Part of a small language model's weights.
Size: 9 layers, 8 heads of 32, vocabulary 5158.
Architecture: RMSNorm before each block, rotary positions, no biases in attention or MLP, tied embeddings.
Training: a variant of Muon for these matrices, 224M tokens.
MLP neurons of a small language model. Each row is named by its layer, matrix (gate and up: input weights) and neuron, and shows model dimensions 0-255. Each number is 128 + 24 x the weight over its row's rms, rounded and kept within 0 to 255. Numbers have three digits each. A neuron's up and down rows have the sign that makes its largest values positive.
After each neuron's rows, "fires in" lists the words (lower case) most often at its 100 highest values on Wikipedia text that the model never trained on; "fires on" lists the tokens most often at its 100 highest values on Wikipedia text that the model never trained on.

L6.gate150:125124129146098102105129145147129154113142146118116133153146130144129077112122140117116120144143165123092157193092111128133116109095101119136143124131100126156127083152136143097133129127095122140103195120121159174180134146108109106074091097137090137142157122091122122115105122108125117091126175152134079111133125147136124142104104151123129092145180134113168123144139107143090148067104106107135169161148104163131081094158145144142121187154158171172170121147109136124143095086143170155152149120141171091100143130082127125097123132101147115163165120165089095107138136123140154125170155127127139109168112119135112143154161142144124105166143126126135156155098145107092095135106122116094119130104133111133106130143097124118122162149100118129129135113152122153151123163112104
L6.up150:088136163147159133134130157123151153107104136146175129109117115134132131101129131114116141142108134153158127163100134131149129132120105137107113156142135142133088114115160109135134137107117099137147150145106141127113129138107135131140108080126103127136138114091134112159114108153121115112122167165144116126137134176145144164094151133106096065166109128149136106143138096105114105131135120181114146149102134148129111125118134065154163140157184141120147102171130129111145101104127144114104131092078168112105122120160132168120121112116133105109153114156118140150103126127095192133141161092123155151145098153168127107171189150124097135176129121167122102111136121139128143176082160111113161137144136120173079149143161098116121116145127105057128167090177142163094123151163169
fires in: "a", "the", "to"
fires on: " a", " the", " to"

L6.gate791:122119153106138120136121146123151126098106156183125144145087133108158164134173128124151079115150092130111143174116114124090142078070114110156121173127147098144130150143115173169113107146121121136108164107115104158117157121119133162123139127136094154133148133159132147115104147154076154124075096135171145116119097174165127132136108151159141129137147130117095149113113100134101109162145109168152135104146127169143110122097107149136120153137147199104122104145142119207082106132123129146118137109099134124093133147128132137174147138165113145070157150149137090090124132133153135156166141101081089117128124097148103155152095119159120128158145123145117163178091139145135090105146119123124088115139112111150144148124116101116124127125125093097139121083117129150119121134124140
L6.up791:142077084142101119160158084152162167133110111141109098130086152169129095158083144106169093159122130120124174129142096103090098078110143098153145134121102147118111113141106153130068135116115129082125151132159121145154117120118143131174143132136095131169093131180146113078128116141131147109108095144116129140135165142118112148143110109128116142131141127154150144129134144154127128131086102119113128148120169094099102125123138120159113086135133151117093128132159131122103149139114137150102123142141133136155142091144122121138112140141095146148138097095097155120146080132051123130107131139134153085119150131173114112177106128101114101126118122121137123124109151130140066141130091151116138149118172111151147190119156157118124138141127211136138126086093117132119102152089122
fires in: "more", "its", "and", "less", "high", "s"
fires on: " more", " its", " and", " less", " high", "'s"

L2.gate702:140154163112137121133111141105094147099134130131131130179099093153141120148122129089154136128142136147135151114140106123157096148090169132141113093127121158114145094128103141172140144153102116153136151130109130131090125138086184075157120144094121071120085114152137157110141131111129143120171106159098127132126156154080136117095119131127151139158134152146185116068167116177080186129084120139168153129147124110113078149154129140111123159130113183094168126127150130118133158122160175147139105106159142119091122132112149116140149115126111134089096145126133115123106173168098149127119171122126162119145148114163127121118115131127115155178125198086148119126112137123136135132133127140163133106123128139146117115140089142125137136105110130136107133160107112132085080113145180
L2.up702:103138149104080166141144124099095116129123134125149141122130136145133118132109137104142111143124188122129162142089124112108078108126175145130095136126147112150142123161125147107118148140111145159144140151121152108130121127101113085118085173131150135126083097156156119114170099108151119161160127169112154060126167152145127163127148130143121086171070126139148111120140142132101175132106109127145118139124127095090107149159110139150073125173107150120146150125149103125144109068149159087126110154129134091103122115117132142135180146139092123108112104171089081166122145169139077123128126154120091141137126144153151105128123159108107154140157167132132123113135133141144119164144122109128103099106147123107153178117073155145131145127114117125142132105072137099124095152109170
fires in: "became", "as", "be", "become", "of", "been"
fires on: " became", " as", " be", " become", " of", " been"

L6.gate730:156124147131122132152121136147123165097078093149140196114141115139128124135178147086130138123104128161112142095182092142091142137100141129147131097140120106122142136082111097106122140106138154128113111108116160156132159143095119126078111148112111067116114173131138114091152089145135116135092112135145158106103127133085141205126164124173141146121164111136109118116146120130120170119117133110117122081165176127113138121079185134123114150127135143122125120117134099151115092131112147090132137103150104133103117134111140147154133140097111094126140154136133161082098098103131170122087099125112143107164124116118144089130118132131119141146117118144119152088132150127154163183112113120132116164156088112142113125118109153136151116099152124092123063095141095151113091118125187
L6.up730:119151124134203092138154116122104164156143146115140150109102177138109159109134126145103079173160127159116119137124119147150139137116155163167108119148148153137170139114127108161130145133172146159159170117169111140106121087140110133135160117126132099102101138112103146102150156139134125122111114116138127157105133114087156108094114092069156160075123095104078107097102160163136122126125119089145134140178105131126090168159132092127120049125124125143097142124117119137130133123137106126100125131119139097155093111146135106160129131147141167111152110174129137146146127139137121133124122109139127129181139128101160105145109093113135143153119139143151098124115106159112111112147132093105130131097129155108080162090126126083117116087158163069112112162094130115094106139156119
fires in: "as"
fires on: " as", " As"

L2.gate125:103096097133120157131177094133161149144135146110111140099099097127126070092102168120147135134176144100124154122114141143132105085131093091135087122147137108098145131155159112155083107118130109121163111136105153104107118143149122151112084137085134135105123126110142134075131122118104134133122141111132120127133134147103098120102100132113078119092118089157155121127120154118091147139161132106116111100169146128078165119114113127142129113121166112106132118156097086143138139093115054136112189158133110148110120150120149113135109162139156127129110128106123125154144113065132094111122138100121146099178099104125130117102150103165127132149131110084104151129107165139163154087114149105173131133090142080142119162128153124103092147112114133106158125176117160113140170108134173
L2.up125:131105099141140129138126110130143150148122106096106119104116109120118165128121123158093136124089112083130139161144120122185178091129139151125157112147151084105136136137140150136112134130119122114144113139112149117164106086121145149072094081130151105088120118125127118128172162131110123120173135135136088132134150125116113113090080099116103160136134096133119089166070144104142091137108128087142123110112166155107135169092143115090118099083153120127158094123095083130133192149118096144114181102143105116088095112154113108137083098125141109142101113126111086125119141132168096154151102100129163124140126120126151121108093119120149198137150113066127149151118122131176116147126124161135110117115141092109096143153142129113127106092109109119153102160132114156113138102149107
fires in: "which", "it", "album"
fires on: " which", " It", " album"

L2.gate146:132137126115155170117137134121113142106108125139121114102113085115142104102121127178123104156148134118099125095154130110109161086079145100108119134103125123141092116090117087127130125153149139109138125120100119120092150122142132173127096140081126165075145123090094153106145102122105093149119127093129100127162115145142110105163102142107097154111138093169102153136131114163129106110129165132132144129133148124119143108099138137139107150107170108137118101102120109158113102120118141113157118159150082085131147084138103168126129097105098103117160128072138145149172129141165133092128109086152168162114133142132177136135150116153121117095124100157156117144140092113153119083100094142084074121114195129113137144142077134108143133127155130183110102104155115120144166089141090
L2.up146:128119121171160075080134107121092143102125134164151151111100062117137104179144194115153108133186167098075082138136141101171176116109099129164144140131156117092112122093138134101114116120128142111097114127137127120091111097128150159169146117113100123123138150118149145149133122104137120109123131109068107146162117136121119134131157104105159135133074087129138107151129098097139161114128137130112109077119088118111136137145105078069114112146185122159168111112139132160117129116111144114159104134139120145124124131150125137086107117136096114138148162146147132136110104142137184104119116081169127115141131119157135133120138129143152114138118127129133122168088126096100121177106163137115113121111121143158133147127090123098127139099119091130114104110103151147133149079169130
fires in: "on", "us", "late", "houston", "early"
fires on: " On", "On", " US", " late", "ou", " early"

L2.gate74:142125135146137137147113134149122116178104151115128136090081130107087143102094132117110093078149151129155133170175083096073073145137169111134150128108136157124156134123140145137124110140164132118143123155149150128133145164130146137057121118131154137171130164088170146112150120134133093118121125109158093077080123129131102166163122110188130100158127111138107137133170139120127131134155140126079135158108138089126140122089129109113116092127137129104124154161100133121155094084139121156155155202127132134170094121118140186144122169135127110091160134083070105118145156138131135138108117119152131129155110121106116102118151093136114130146147184120136151116119124148136142137117106111118108113084152113142115133121118085103158123102152124140107105148140132135141115158108161
L2.up74:157100066125121131129135131166121126115086136108115097088121146103110144091106131151134185125103141099103110088109110090123090092112135065103091156095113115121175129110146118135152089148106146159137140140114131109099134150112107099101137147108146114114105109125126155134166153101145092131134136087163139128127144161127160079147107160095136130120107101118136142123153123167136120116141089086126117141138136158132144129106116125156105147121128091151125106119125122113105141116146127120173176114170194145157112099142158119129112139094089152136164170160117107123152125151131146116111119112144128146166105166103111105095121094149112111136118084124130141121131145108191122106142129121117074136104115157065140136159166087086131091087154151142112100107101129153139137141157111
fires in: "as", "it", "what", "how"
fires on: " as", " As", "It", "it", " what", "ac"

L2.gate519:144131133083119114110092077097147149123140171134124101124089118121095108146153130121137140102139076112158116138128167163152118107070117122154144129164128124116146134146149074146110097138126093112107144141143132127094128093033141141141141114155102143102082108127156127131147137147104168165155104110142127163157116111132110105137120163108148134093149156127083115144109105092137127112111142145080107165168142157115155120153167123128094130119095131083128144122138150094137115174177112124105175136069137102119112137137120079128144146121162134129114155162141120142126140144120074144125111120137109159136146154124138098136100091166114171149093124170113147124104142126149137144117114125120099125138148093153123129113176129107132159155091098109147085126169137122094146128129121
L2.up519:117135110102163133122147142127136129157125117137087152104093124126105134097140088135155088093147092136132152137111118133127159107123179091148134140154114116110157148172155115141103156176127147132129135144138115109123131146094165122140141124177142081136094104090121119146115077128145156121141125097151168162154145133089134142111132147118124079107137093120089084122141098092104155171099141130155118145150152159089132120142139167096112102167098112077123107147122178137160164108138130137095143125084164115141153132160113139129111124115112148128106156116097136142122117092120115122135163090137100107145081105156106112157101119120094129113093149160129137160141136152131160143069099102139131104165107099147147139085185126134151148120113143112104112145111161191105171143128115
fires in: "its"
fires on: " its", " Its", " my"

L6.gate807:175127129134120157122122136094113113078086176099103165148129108196101136145146110161143151144125132133136154114149097113085139132066134110139104119144101087140117134095114127109093107131117053112152105126091118092111142115137140124162113164115145132104152113135102148111144162166067130118137103102124131102103127106134094114074094183127154123145093125144132115144116140122131153156170128143131133110133132184143136138138111132123124111154136117150119126129142116150144134153126105126177158143119092107109124113122114139113140144120149173159115057116159145136137110087126121106106135128126122123144119132125137105114121108136110149207155163126115125108101137106149144131170109155135128105144148106114082112189098099127144137076089110175131152084157137127101133132110134
L6.up807:124115114147144157092136098146073113109124117157103155127074143111119109170145146157126102097107079122138152081103122121131152096137119129091139127155104074125140159124170120132070120126114128102122097123101126115155169149086142114126151134144151124106153121154105142120122140165125140151092125103129085137093088129128134169151104154115118100118112139116118139125090117134105140155110124107134092108099126116155090118088113159140150122177151124102121088159118144130138162146117152111138159131115091162104134103143148115150088148130113177096129123096144188139084150174131145094128116121074112133117142172138132094139159154141125139152115109105149167103104163111136108124133163149135107191140170121104081124156086088136167136132123095133111117101095113121130121099103125
fires in: "in", "most", "which", "within", "to"
fires on: " in", " most", " which", " within", " In", " to"

L2.gate694:130134154120127115145117127086120181157131127139160121139098141161141132156106175130161111150089072144075136105120137095162082132131137162120107147148130145110158110119099149136076119141139113120110115135144119102154128132156148149144105080124119086136146080113149148129134085150172117163139114149084081119121138176121096155126150131171102101101148128159136159152118142131149118181142141117103121096140108140144145095118145164143144086138178134137163173111138117149118090110136108133143107136143128153096091128128126114117095141116118150143101120095131165172119106148110124138169145134112162099120132091178141148135143135178117137154076124112142141118110165092115109132126157144167129128167134101146097131134105131082125148123132105135125150179143137144102166191146156
L2.up694:138135088093120142138116119180152179110127126092155096114138086119110129145153122113166119128128123113061091126152143169130102105130170145113135143087106141143092100147093159115068117144153118131078153170116144150134144139142141137141125151116117124198159122141132148116100129088141118120059145145107128190135171139193120151119125111130135144126129087131154117147144107149131136120094080150142138145113100130102118128119142144115143139155134110100116150113107109124115125137144102109101115103109141096114131084125128095129115135139112176154130105151114136138129088143161088144121130130130101037120134125145125092141111117084153126111135129123112118076141146109128156108115126152103138131147166140119123124118118177150153144178145120117144122122109051140126120162135121
fires in: "and"
fires on: " and"

L2.gate222:114137159140113112116132129144118130102114125112112128108108117154156150143138108129129166173127122120119104114109152081096094138088120072118112142167143145111111126148105095125186140080131118120127143134114116100140116114101072118100111121133161087179119122109138116143107151108126130141141126145121110104161139106119179153140132147121111138184126155108139142175162118128107135120091128124118130160100144182115118114147089155097111096106123146098164173151164121132132143109078156130134115112120099162108101132104158105086131110135094118144140126119106100138150143096150121123137143177108127175093107116149173119162178072150170102144122156149106086133070136119120126160128147125136101107086110120130138142116092108121157155152157121123079146146166144148148084153089162
L2.up222:125119120132135118137136125149122113119056100152127145094098104123145113120139107156117108171121133141114132145128128150115127143080138134122097141131107139145127114187099085113171139091102144103131126130140123120102162120127108174157116128116156110144099154112113149172130128125112145122104126110105141123120156109166151135128107132110138109139131141100115129140149085138093097121121155111100177110114110156163105088128116117082118134119129132114158159113133087109203103132168133119192135120139134171169154093107110097147107117139096113124124125152121114171142130074117127160135161150107162131151094145136127069167131098115110083140116119126113125122108138139073119096166157108113135082079113105080142102158160121079095155116145111137149123154161118098066121114107130
fires in: "with", "a", "receive", "to", "giving"
fires on: " with", " a", "iving", "ing", "ive", " to"